{"num_hidden_layers": 13, "hidden_size": 256, "num_attention_heads": 4, "num_key_value_heads": 4, "head_dim": 64, "intermediate_size": 704, "vocab_size": 7579, "hidden_act": "geglu", "norm": "layernorm", "norm_place": "peri", "norm_eps": 1e-06, "positions": "rope", "rope_theta": 10000.0, "rope_fraction": 1.0, "qk_norm": false, "attn_scale": 0.125, "bias": "none", "tie_word_embeddings": true, "parallel_block": false, "extras": ["capped logits"], "init": "normal", "init_std_qkv": 0.0739, "init_std_o": 0.0145, "init_std_up": 0.0739, "init_std_down": 0.00874, "optimizer": "adamw", "learning_rate": 0.00115, "beta1": 0.95, "beta2": 0.98, "weight_decay": 0.087, "lr_head": 0.00847, "max_grad_norm": 0.5, "warmup_steps": 414, "schedule": "wsd", "decay_fraction": 0.717, "decay_shape": "sqrt", "final_lr_fraction": 0.05, "batch_tokens": 32768, "max_seq_len": 1024, "doc_mask": true, "train_tokens": 222400000, "max_steps": 6788, "dataset": "wikipedia_en"}
MLP neurons of a small language model. Each row is named by its layer, matrix (down: output weights) and neuron, and shows model dimensions 144-207. Each number is 200 + 40 x the weight over its row's rms, rounded and kept within 0 to 999. A neuron's up and down rows have the sign that makes its largest values positive.
Before each neuron's rows, "fires before" lists the tokens most often just after its 100 highest values on Wikipedia text that the model never trained on.

fires before: " |", " |\n", "les", " |\n\n", " TBA"
L10.down590,219,288,144,147,182,228,179,91,212,252,198,233,235,218,211,147,231,264,153,195,149,241,172,171,158,170,184,157,190,231,191,151,212,167,201,193,210,227,237,153,247,143,244,244,159,279,210,245,245,271,188,167,178,225,181,262,217,136,186,122,197,170,195,191

fires before: "\n", ",", " of", " and", "(s", "'s"
L9.down458,187,220,256,167,254,93,110,227,190,216,174,266,256,236,167,219,198,171,242,232,231,224,129,99,255,247,186,205,202,170,264,161,193,213,275,174,141,234,185,271,151,149,199,139,168,211,269,218,245,248,193,231,195,209,179,231,164,193,172,171,231,187,223,129

fires before: " |", " |\n"
L9.down457,218,223,254,154,186,238,173,186,114,188,122,186,247,123,235,216,195,151,215,250,312,288,103,191,263,212,127,150,165,163,220,193,234,116,157,197,156,240,244,141,183,211,157,164,258,193,202,213,159,194,230,137,268,171,184,164,260,160,171,165,230,223,314,224

fires before: "-", "|", "11", " "
L7.down257,131,186,192,154,245,177,242,140,128,218,175,221,223,196,167,216,223,226,227,195,157,152,156,138,173,250,176,320,233,204,201,193,271,194,239,154,215,203,199,234,153,196,180,195,212,146,191,207,203,221,198,158,228,269,195,199,112,264,169,256,154,241,151,146

fires before: " the", " a", " "
L9.down631,231,203,263,223,210,238,186,221,292,129,211,249,99,169,90,166,191,162,159,132,219,149,237,275,245,193,209,207,155,213,186,160,159,192,158,184,164,221,199,220,216,105,282,140,201,218,213,225,191,226,237,236,228,172,259,217,174,160,237,166,246,222,156,254

fires before: " |", " and", " in"
L10.down314,220,209,122,259,197,224,151,182,198,127,184,286,182,239,188,199,201,228,206,265,211,266,140,209,159,150,224,145,248,180,178,177,219,173,240,202,175,265,150,201,200,98,135,186,137,266,211,209,201,234,212,205,254,180,247,136,193,189,160,181,223,242,174,272

fires before: " "
L9.down612,203,258,195,193,196,209,181,258,239,213,245,180,229,227,148,160,113,195,162,219,161,219,225,236,231,258,182,214,189,207,192,197,158,178,130,262,98,227,178,248,169,147,163,174,207,174,178,164,226,247,131,234,216,225,161,222,189,216,178,278,206,282,204,238

fires before: " |", "at"
L3.down409,177,106,170,179,143,166,155,234,186,168,186,224,113,189,247,213,195,202,175,235,233,136,114,291,245,137,236,231,144,195,182,208,164,229,209,111,233,176,235,208,197,224,174,239,137,150,160,243,196,166,224,179,229,201,198,148,219,220,195,99,226,160,188,186

fires before: "|"
L10.down332,167,196,167,210,201,171,201,168,265,188,213,241,240,194,302,199,152,205,183,233,224,127,212,170,132,199,173,129,180,218,251,231,159,164,173,111,216,223,196,162,232,226,204,182,227,244,163,179,237,203,195,216,213,196,222,201,212,188,215,190,171,141,217,121

fires before: "|"
L10.down606,204,165,191,172,205,167,259,204,229,187,191,208,229,212,251,223,251,180,169,214,154,246,212,201,243,214,207,146,217,206,155,157,173,238,225,132,201,225,232,142,220,204,199,205,222,270,226,140,219,244,165,201,116,166,199,182,225,290,209,208,197,165,132,251

fires before: " |", "–", ";", "50", " "
L7.down125,241,197,165,120,193,132,184,240,85,169,270,258,207,239,114,196,276,186,155,191,210,97,175,200,243,201,222,163,181,217,186,172,204,234,177,209,190,169,248,223,184,233,277,163,244,193,289,240,170,179,207,225,188,276,174,226,162,192,144,261,222,220,152,156

fires before: "20", "19", "18", " "
L7.down603,154,241,238,247,141,267,207,191,226,192,235,183,177,207,114,177,151,140,256,196,266,214,221,212,228,148,166,203,149,189,169,256,206,175,233,199,140,221,101,214,190,201,232,185,149,152,172,197,117,159,201,265,168,180,173,191,165,183,135,166,177,225,226,204

fires before: "|", "-"
L3.down703,178,216,196,104,238,230,227,191,178,158,201,189,223,248,216,266,190,221,241,171,239,195,174,137,228,266,114,155,142,219,208,169,199,215,230,195,201,191,223,185,162,179,223,268,211,175,190,161,223,206,182,232,227,104,191,159,233,217,106,254,185,194,173,212

fires before: "i", "u", "uki", "ō", "iz"
L9.down312,241,167,204,224,209,146,269,177,246,203,220,136,130,225,233,273,181,160,174,191,231,274,204,175,181,161,209,200,254,228,205,164,207,171,206,190,224,222,161,165,159,219,148,196,194,218,165,261,212,285,183,175,125,230,252,151,228,147,253,204,257,172,133,234

fires before: ".", ";", " |", "\n", ":", " |\n"
L9.down216,197,138,208,120,244,154,236,144,178,161,212,221,243,159,154,240,163,199,190,242,240,152,117,237,172,264,190,189,257,103,254,210,184,163,258,153,244,179,168,237,169,202,243,177,234,138,214,196,208,196,226,198,156,151,203,196,204,204,160,205,158,253,237,236

fires before: " |", "–", ".", ")"
L7.down329,189,214,172,183,178,224,282,222,175,157,186,245,200,224,148,219,147,179,236,207,255,173,200,283,168,178,216,169,157,219,193,174,193,211,168,221,267,158,205,239,99,197,222,239,253,215,175,221,216,230,222,211,229,284,254,240,176,129,142,173,198,152,232,177

fires before: " |", "%", "\""
L10.down152,111,199,189,234,197,173,240,172,189,212,229,224,200,246,252,225,239,186,141,196,220,203,275,196,216,190,101,216,202,228,201,159,208,230,155,205,118,231,215,196,225,247,179,160,117,276,234,174,223,281,164,226,114,226,190,206,229,181,205,171,211,209,209,145

fires before: ".", " |", ";", "%", "°", "3"
L8.down345,176,137,168,211,253,172,138,222,165,165,193,257,192,165,222,192,207,188,79,144,231,158,221,194,180,245,138,229,225,177,171,128,167,212,202,195,186,234,101,207,171,246,212,133,188,198,166,267,175,207,200,197,240,242,135,279,213,289,152,191,252,274,219,211

fires before: " |", ";"
L10.down516,223,115,123,195,239,249,232,239,226,202,157,156,212,186,226,207,188,161,175,242,216,216,213,143,197,224,147,195,110,269,252,162,180,190,130,209,162,254,145,192,236,229,155,184,155,212,154,181,212,220,197,189,170,188,186,266,205,131,267,188,153,200,198,212

fires before: " ", " Label", " ."
L7.down226,152,253,224,187,187,203,185,215,150,197,196,243,256,257,167,155,260,203,168,249,225,179,186,228,238,192,279,197,144,180,220,200,218,165,242,233,193,168,181,256,161,211,218,142,127,132,194,219,275,213,151,217,248,229,160,226,176,135,180,283,124,255,210,237

fires before: "0", "1", " |", "2", "3"
L10.down510,183,188,252,180,139,247,185,197,198,216,189,183,205,128,181,177,210,265,255,192,202,146,202,205,222,131,194,234,114,142,236,210,143,174,255,215,186,188,117,223,252,182,207,258,252,164,173,261,235,208,162,166,84,228,220,268,225,313,199,161,186,182,205,251

fires before: " |", ";", " (", "%", "\n"
L7.down690,174,198,211,215,204,179,227,205,158,192,202,121,177,205,237,243,223,171,224,215,143,184,158,200,176,231,125,196,154,162,196,202,248,189,123,173,177,177,196,181,200,221,225,187,278,207,271,208,136,180,184,187,226,279,281,211,149,138,205,187,171,154,165,202

fires before: ",", " |", "\n", " Australian", " |\n"
L10.down669,253,201,254,204,165,147,175,194,226,205,198,200,223,124,180,194,171,231,102,256,207,149,153,215,207,174,186,241,222,244,217,141,233,152,191,189,228,216,152,195,235,233,169,187,207,200,187,209,168,197,171,174,186,229,152,204,123,240,188,235,264,265,128,109

fires before: " |", " –", " artist"
L10.down570,200,152,142,230,163,250,145,219,213,196,175,194,190,221,99,198,269,229,167,185,258,215,171,172,179,184,176,258,243,183,147,132,171,186,220,197,220,187,147,162,223,208,185,184,216,140,238,212,183,114,250,173,164,188,178,232,127,201,171,186,233,147,177,204

fires before: " |", " |\n", " ", " chart", "."
L9.down206,248,205,192,238,190,157,154,197,165,165,108,218,178,292,213,148,189,193,139,226,194,237,174,215,217,197,225,252,186,223,253,200,178,263,188,173,156,276,231,209,133,201,213,236,214,220,135,210,201,274,211,152,229,155,147,220,184,253,232,300,153,119,108,206

fires before: "19", "20", "18", "ald", "at"
L7.down33,238,180,191,257,217,221,211,266,162,223,157,157,163,204,172,259,156,190,259,192,209,173,202,211,238,156,181,127,177,191,194,275,205,141,184,249,214,199,310,126,250,128,188,153,160,170,198,223,257,241,286,125,193,209,225,131,197,211,194,163,259,188,184,120

fires before: " |", "an", " –", " hold"
L9.down578,221,206,181,173,214,268,219,186,208,191,202,225,242,208,201,103,232,236,221,243,201,256,257,170,219,189,210,219,212,186,159,234,138,238,277,215,226,201,184,246,148,160,233,216,206,199,169,118,133,218,288,140,221,129,200,146,166,169,225,217,218,159,216,207

fires before: " |", ",", "–", "\n", " –"
L7.down508,220,200,277,191,144,137,191,262,133,215,245,232,195,204,135,233,175,237,199,216,175,216,223,189,214,255,180,190,186,221,206,191,154,70,146,123,256,188,180,179,165,223,227,231,212,227,148,238,138,230,176,234,179,240,179,126,242,178,151,175,156,271,187,256

fires before: " ", "id", " Report"
L9.down569,235,210,232,246,139,273,222,172,230,141,197,291,219,219,196,182,220,206,198,222,200,200,282,210,229,190,156,206,136,235,222,171,214,211,120,245,257,210,254,259,204,226,224,226,185,179,249,143,215,204,213,260,230,233,168,163,194,224,182,196,209,152,288,159

fires before: " |", " |\n"
L8.down128,185,132,185,262,210,252,171,212,239,136,157,156,281,200,213,189,241,125,217,160,196,237,248,205,167,188,134,176,219,205,213,240,256,152,221,157,153,173,206,231,183,244,184,237,193,136,165,171,214,146,259,153,121,137,211,210,181,223,179,264,199,239,261,163

fires before: " ", " the"
L2.down180,190,255,168,211,184,244,225,278,218,208,158,194,116,181,158,241,274,166,146,175,194,170,236,173,166,208,168,251,222,283,189,211,157,105,202,207,182,117,221,152,203,179,221,145,198,182,240,179,226,200,239,177,224,178,244,225,239,136,200,91,160,174,267,220

fires before: " the", " a"
L7.down206,231,183,288,198,168,172,241,298,225,233,202,248,171,188,242,164,170,218,209,233,177,181,228,201,238,220,162,218,229,231,255,153,265,188,166,237,184,233,162,236,204,161,158,170,177,215,125,200,185,148,206,297,231,133,210,190,179,205,176,192,167,140,217,235

fires before: ",", ".", " (", ";"
L9.down325,156,170,185,148,168,273,173,222,144,145,103,195,227,237,243,195,250,216,265,176,172,203,185,120,185,173,160,174,162,199,183,158,166,218,247,242,197,136,153,283,193,205,182,256,189,160,129,235,213,183,126,268,205,220,189,260,116,271,149,222,218,109,195,188

fires before: "-", " "
L2.down415,152,234,195,247,214,219,310,204,139,207,220,213,121,226,232,187,242,135,183,188,238,131,128,206,265,173,195,138,119,197,187,200,198,258,123,230,136,220,179,217,201,211,191,213,145,215,264,266,175,236,188,128,198,209,220,139,239,91,239,201,200,192,180,243

fires before: " that", " to", " the", " her", " a"
L10.down443,219,201,205,237,267,186,210,252,304,127,219,230,215,119,124,227,194,190,276,215,123,192,199,184,177,123,179,217,269,206,231,149,183,233,151,277,130,193,252,221,178,135,181,224,140,266,150,219,199,218,165,250,166,170,159,199,151,219,261,183,284,210,145,229

fires before: ".", " |"
L10.down518,218,215,224,248,176,165,247,137,180,201,171,205,189,241,292,198,154,161,251,223,209,181,162,241,257,167,188,294,228,209,164,208,255,278,212,165,194,238,191,155,191,292,102,162,165,178,215,214,219,170,251,109,167,212,169,180,197,216,182,212,166,155,212,195

fires before: "-", "|"
L3.down86,197,250,205,143,198,255,156,193,253,212,209,210,225,186,122,246,188,167,227,170,231,164,220,202,217,185,188,187,171,219,190,129,217,213,152,167,191,177,203,306,197,178,214,201,235,140,234,178,285,219,166,180,205,185,182,215,98,168,178,202,180,112,230,230

fires before: "|"
L3.down290,121,187,190,184,190,272,146,164,202,175,202,216,211,202,159,250,139,180,172,170,193,224,194,135,246,133,215,235,223,219,226,156,215,185,205,197,203,194,171,211,219,184,205,217,213,155,181,240,209,236,170,221,183,220,253,151,159,153,213,199,232,205,217,235

fires before: " ", "ter"
L8.down638,239,185,240,235,241,152,230,166,119,208,190,193,249,209,217,216,232,187,273,162,135,189,165,256,155,194,232,95,156,148,185,183,189,212,257,126,133,271,202,222,178,190,233,208,145,216,216,213,178,216,188,201,232,206,246,205,240,178,235,104,199,305,129,244

fires before: " |", "\n", "ate"
L9.down146,268,156,237,191,168,260,157,143,217,165,199,238,277,139,247,202,243,205,154,218,251,215,206,181,203,213,174,152,210,218,178,138,102,176,203,213,250,235,190,172,247,190,193,194,107,244,179,232,175,207,160,233,209,270,199,253,208,196,203,200,168,286,138,181

fires before: "–", "\n", " |", ":"
L8.down177,197,240,247,230,228,140,191,285,258,218,193,228,209,186,152,190,177,250,212,190,259,239,200,195,258,112,235,227,192,226,256,198,145,188,208,201,228,212,153,242,215,139,134,160,184,159,135,162,187,207,245,188,190,87,163,225,185,241,192,247,239,265,244,140

fires before: " be", " have", " not", " also"
L10.down138,230,261,248,198,92,137,312,205,170,175,170,176,227,222,208,177,222,261,157,271,204,154,254,225,199,188,165,240,208,173,232,237,205,191,177,134,282,156,203,183,244,225,297,216,158,166,197,244,190,182,215,215,143,181,197,190,115,238,205,184,187,124,179,207

fires before: " "
L9.down469,196,183,231,239,167,165,168,206,201,174,164,224,123,206,44,222,219,209,205,219,174,148,239,234,247,172,180,163,172,222,129,228,120,212,197,203,195,177,250,250,218,196,139,132,244,229,167,198,250,260,242,235,208,199,251,180,156,192,213,236,147,209,175,143

fires before: " "
L8.down18,197,230,208,183,219,240,195,173,126,252,169,186,283,211,191,149,149,194,243,116,223,220,164,159,237,247,229,182,170,193,230,195,235,196,267,201,187,204,248,113,152,225,179,209,271,185,133,114,214,154,192,234,195,188,264,197,174,132,244,236,172,248,209,214

fires before: " |", "–", ":", ")\n"
L9.down37,233,216,169,186,220,202,155,255,228,204,241,228,165,166,198,260,223,139,175,203,218,177,195,234,206,228,163,267,163,233,233,244,141,155,231,81,309,219,186,176,161,170,230,178,185,259,168,230,283,220,174,212,177,135,197,226,190,238,193,143,266,230,230,190

fires before: " ", "bert"
L9.down437,223,197,202,227,155,169,228,198,213,257,182,167,207,180,140,217,215,204,176,224,164,179,270,220,248,249,287,242,168,142,126,231,196,201,184,258,111,233,138,241,232,181,246,216,201,178,208,199,236,211,207,167,155,181,189,226,142,176,274,189,204,215,239,276

fires before: ",", "–", " and", " to", ".", " he"
L7.down364,176,245,201,135,285,167,179,236,187,168,202,171,237,263,181,175,275,185,123,172,153,219,208,173,203,179,220,295,198,207,212,189,193,174,226,241,149,193,225,249,224,258,116,184,203,192,268,119,200,203,142,241,207,174,175,217,182,177,179,204,166,282,191,239

fires before: ".", " |"
L8.down390,252,210,172,122,193,224,180,306,175,178,127,170,229,193,245,156,256,213,182,276,232,170,252,248,170,185,278,221,128,273,167,158,181,158,179,319,236,167,203,198,194,235,199,180,235,137,189,243,142,119,227,274,137,202,225,274,192,194,216,212,198,190,197,160

fires before: " |", " –"
L8.down132,204,173,184,247,199,155,159,214,162,190,192,146,269,171,176,159,182,175,205,212,141,206,215,219,196,189,198,204,280,185,237,191,179,160,151,228,190,172,163,218,211,206,157,166,230,261,232,228,160,167,219,253,187,204,208,165,121,246,201,248,207,238,224,191

fires before: "-"
L2.down224,213,154,232,189,226,203,190,220,275,134,235,221,148,206,183,246,330,149,170,149,232,178,250,193,192,235,207,184,168,186,216,218,211,189,97,195,182,223,200,187,248,149,216,197,239,211,238,223,277,233,213,180,199,181,175,179,251,133,186,142,258,199,258,188

fires before: " |", ";", "."
L9.down668,211,202,247,215,175,229,176,152,236,206,202,266,216,201,230,101,165,196,222,179,260,171,109,212,237,237,129,185,132,139,192,191,267,140,246,189,220,240,142,201,158,231,182,186,197,126,164,190,295,89,196,181,274,250,222,251,175,205,229,195,187,172,139,236

fires before: " |", ")", " hold"
L10.down613,189,201,116,189,202,188,166,209,227,165,155,189,166,225,149,267,179,207,189,234,215,160,208,179,227,121,226,179,204,206,210,232,206,200,195,211,236,204,223,117,255,149,134,152,226,204,128,210,161,174,150,255,186,181,210,168,227,222,133,126,149,230,237,230

fires before: " ", " —", " An"
L2.down587,203,197,149,131,120,161,211,188,221,173,219,170,334,176,161,162,148,219,214,224,226,130,261,210,262,187,158,194,193,228,171,159,165,197,197,237,239,202,194,214,170,179,187,176,306,172,257,206,206,158,160,186,195,130,196,234,181,168,192,224,173,200,143,210

fires before: " |", " medal"
L10.down264,236,201,196,242,163,233,196,235,198,158,195,199,222,139,263,149,195,202,181,226,206,154,110,161,154,166,190,155,213,202,211,238,198,133,146,203,179,140,197,183,165,256,199,225,214,216,165,160,174,240,321,233,219,285,260,162,203,225,172,250,192,262,263,187

fires before: " ", " one"
L9.down655,192,164,257,187,254,148,245,204,248,270,141,243,185,218,170,123,171,251,204,224,211,194,193,203,231,92,229,157,189,157,205,143,167,286,112,206,212,197,213,182,150,147,186,192,191,213,195,166,209,176,249,80,150,168,206,189,170,197,282,167,147,205,168,138

fires before: " |", " |\n"
L9.down626,169,205,236,228,231,172,160,178,194,260,168,226,264,262,197,136,169,224,163,131,218,180,184,207,265,150,222,208,176,145,167,183,203,107,223,198,126,158,130,212,249,193,257,265,178,232,159,192,200,194,214,166,170,257,239,246,180,186,250,160,186,169,96,202

fires before: " |", " |\n"
L9.down634,191,76,229,247,252,186,228,243,162,209,176,190,253,191,232,263,170,133,171,239,200,166,203,171,235,167,218,206,184,164,213,180,161,202,216,176,192,218,245,178,126,212,204,175,161,200,210,223,194,138,257,199,186,220,204,211,268,206,214,283,159,229,243,136

fires before: " |", "ired"
L10.down551,207,155,152,140,228,225,243,173,146,192,226,157,184,151,291,217,191,158,199,222,179,214,161,265,182,210,178,232,178,121,262,212,183,261,322,201,201,167,196,204,240,153,184,195,243,217,197,166,215,192,237,211,169,117,210,241,257,252,211,184,223,231,227,304

fires before: " ", ","
L8.down89,200,198,191,198,153,235,203,124,153,217,208,241,190,170,209,190,165,127,212,220,212,195,234,228,169,206,162,109,170,186,186,192,152,152,253,115,132,218,265,227,118,200,264,184,223,217,168,184,215,233,168,179,244,183,250,250,291,185,210,205,190,224,284,233

fires before: ",", ".", " and", " "
L9.down690,126,232,148,242,220,225,249,138,170,172,212,159,213,204,185,232,214,146,138,208,202,238,153,172,164,289,193,193,152,181,209,159,135,190,245,162,249,274,162,201,204,210,264,250,233,182,229,261,220,177,135,144,245,153,187,249,197,153,251,245,222,136,202,180

fires before: " ", "|", ":", " by"
L7.down240,156,188,224,116,194,254,178,163,166,235,208,228,169,256,193,217,135,199,208,172,215,150,237,126,254,252,223,225,220,214,152,136,203,189,150,160,220,212,149,187,175,248,225,222,224,135,146,193,179,152,215,207,226,210,178,201,181,169,147,223,196,186,243,221

fires before: " "
L9.down63,249,171,254,147,134,235,203,175,214,230,148,246,204,168,233,176,141,210,242,266,208,184,233,207,201,240,132,147,115,247,191,217,235,167,181,163,267,230,281,163,166,188,142,168,243,230,220,194,175,239,231,224,196,139,189,182,176,174,220,208,153,146,188,203

fires before: " ", " —", " ."
L2.down543,158,185,199,144,208,106,201,207,190,188,180,143,243,223,133,196,147,288,187,226,223,191,203,261,285,198,180,145,217,248,213,292,214,184,253,171,243,177,219,241,197,183,193,210,217,161,261,176,184,238,210,224,208,194,237,194,231,170,143,223,202,131,205,218

fires before: "|", " |\n"
L2.down420,173,182,203,241,224,204,213,192,127,154,235,227,226,206,205,194,122,145,219,203,275,168,203,165,199,121,257,177,203,234,249,246,240,184,266,174,299,266,210,205,227,239,148,176,169,270,248,189,202,237,195,193,188,247,224,172,203,267,252,202,258,238,277,200

fires before: ".", " |", ";"
L7.down641,274,167,205,204,178,237,238,170,178,177,187,187,169,248,255,213,215,201,145,178,279,179,183,257,201,229,223,189,154,207,242,172,285,202,184,171,271,213,209,183,215,232,243,290,197,202,228,217,167,258,131,118,127,163,162,178,276,154,215,230,208,185,211,225

fires before: " ", " |", ".C"
L3.down75,227,225,223,235,226,214,239,200,191,219,226,244,278,237,173,239,132,247,158,277,154,128,173,182,225,199,199,142,217,223,237,260,268,121,196,212,150,256,178,235,148,170,202,178,266,185,312,179,201,250,252,218,211,197,232,230,195,283,158,263,158,286,211,236

fires before: "|"
L10.down253,201,234,196,185,166,156,217,230,173,144,137,280,275,233,171,192,155,236,236,102,167,191,227,145,241,142,175,236,259,187,150,203,260,216,220,186,136,241,262,183,99,169,178,217,221,193,159,269,239,255,201,144,165,250,253,237,221,226,157,175,209,165,175,220

fires before: "19", "20", "els", "92"
L9.down212,205,164,128,208,181,259,208,170,217,186,198,108,167,220,167,178,241,243,141,210,213,176,245,247,210,154,192,238,238,120,146,260,185,153,207,154,212,348,169,201,179,187,233,211,198,228,184,173,210,162,192,169,161,210,250,187,137,217,185,216,194,269,250,181

fires before: " |", " –", " medal", "\n", ")"
L10.down408,188,213,187,156,117,128,220,186,154,218,181,235,162,219,210,218,213,193,171,264,142,197,168,212,170,153,174,219,276,243,192,235,131,147,197,194,194,211,140,182,157,164,185,259,210,211,207,157,207,177,197,169,214,253,201,230,133,226,150,99,177,152,191,262

fires before: " |", ".", ";", " |\n"
L3.down575,225,209,224,129,193,184,231,86,250,182,205,137,220,184,225,240,156,317,210,238,233,235,214,179,227,204,134,190,127,172,184,204,171,153,197,181,172,133,188,174,148,177,238,250,190,198,226,276,246,230,238,195,256,245,238,183,219,230,150,139,203,136,244,183

fires before: " |", " votes"
L10.down441,276,223,190,163,255,175,136,155,193,180,162,246,213,209,249,120,205,153,159,206,191,208,214,239,183,200,173,270,183,142,268,187,177,179,263,164,208,177,202,109,234,169,179,139,230,155,159,180,252,206,230,173,287,189,279,226,294,209,197,175,217,188,195,207

fires before: " |", "ul", "23"
L10.down507,237,227,175,262,119,175,203,161,207,221,266,176,213,212,153,157,186,195,190,134,176,227,216,198,151,189,150,181,205,170,105,142,174,160,180,245,189,150,180,234,162,140,227,189,122,198,167,203,198,242,190,226,216,245,200,195,254,205,244,238,223,182,189,195

fires before: "-", " /"
L10.down557,138,217,176,197,131,240,172,218,191,170,114,205,228,227,257,206,196,226,224,211,171,157,245,174,256,251,239,190,163,302,227,211,222,184,254,265,204,215,143,192,221,219,185,205,188,165,206,165,252,231,178,230,250,234,152,258,147,234,196,194,144,265,256,176

fires before: " |", " –", " ", " In"
L10.down403,233,169,243,179,273,297,242,189,201,143,256,176,231,213,206,194,197,185,134,203,176,195,226,191,245,223,212,161,221,240,206,191,239,218,224,158,252,162,149,263,231,172,243,154,176,152,207,255,205,187,217,242,235,109,173,187,150,223,206,183,219,236,186,185

fires before: "-", "|"
L10.down436,215,250,200,146,281,207,233,206,249,181,185,233,222,222,152,189,226,182,214,171,238,193,133,228,237,159,199,114,179,210,185,146,227,163,144,229,163,245,157,211,105,169,198,209,177,126,183,182,240,173,273,225,149,182,184,174,275,139,217,158,147,188,198,229

fires before: "20", "2", "19", "97", " |\n", "7"
L2.down120,209,222,184,249,211,126,113,224,255,212,205,135,115,190,204,225,221,202,153,199,183,231,253,200,175,261,215,219,295,292,271,278,241,120,238,190,122,205,175,182,268,196,165,165,151,167,176,224,216,236,278,126,260,199,218,240,176,275,227,179,158,244,186,151

fires before: " ", "8"
L10.down27,230,162,236,225,169,234,311,188,246,217,195,221,222,147,101,181,140,164,239,233,170,240,284,165,247,173,218,141,198,181,250,167,237,111,124,139,232,231,183,196,178,131,201,253,222,234,179,138,217,215,175,204,158,154,220,183,271,254,231,127,200,179,136,201

fires before: " |", ",", " |\n", ";", ".", ":"
L8.down563,252,208,243,159,127,147,201,224,220,185,221,235,220,206,150,144,228,208,193,184,184,234,214,206,130,218,233,210,228,147,241,152,164,224,133,238,262,197,201,298,281,204,198,178,201,205,199,225,127,144,222,177,158,198,249,163,229,169,173,159,242,133,208,91

fires before: "|"
L3.down134,240,227,159,222,141,180,193,247,233,281,281,198,228,218,183,115,117,232,279,152,159,180,215,194,122,170,182,180,204,233,190,179,175,209,226,227,160,254,186,269,172,114,163,196,265,182,217,157,165,248,227,257,173,195,195,230,243,248,197,168,247,168,199,184

fires before: " ", " of"
L9.down193,230,262,265,242,214,136,142,169,149,110,213,160,237,227,207,202,249,188,172,141,226,171,158,248,228,129,233,201,201,197,159,189,172,195,237,199,184,145,208,189,199,178,223,181,146,147,200,205,250,228,247,212,221,235,185,168,252,232,273,274,226,189,230,180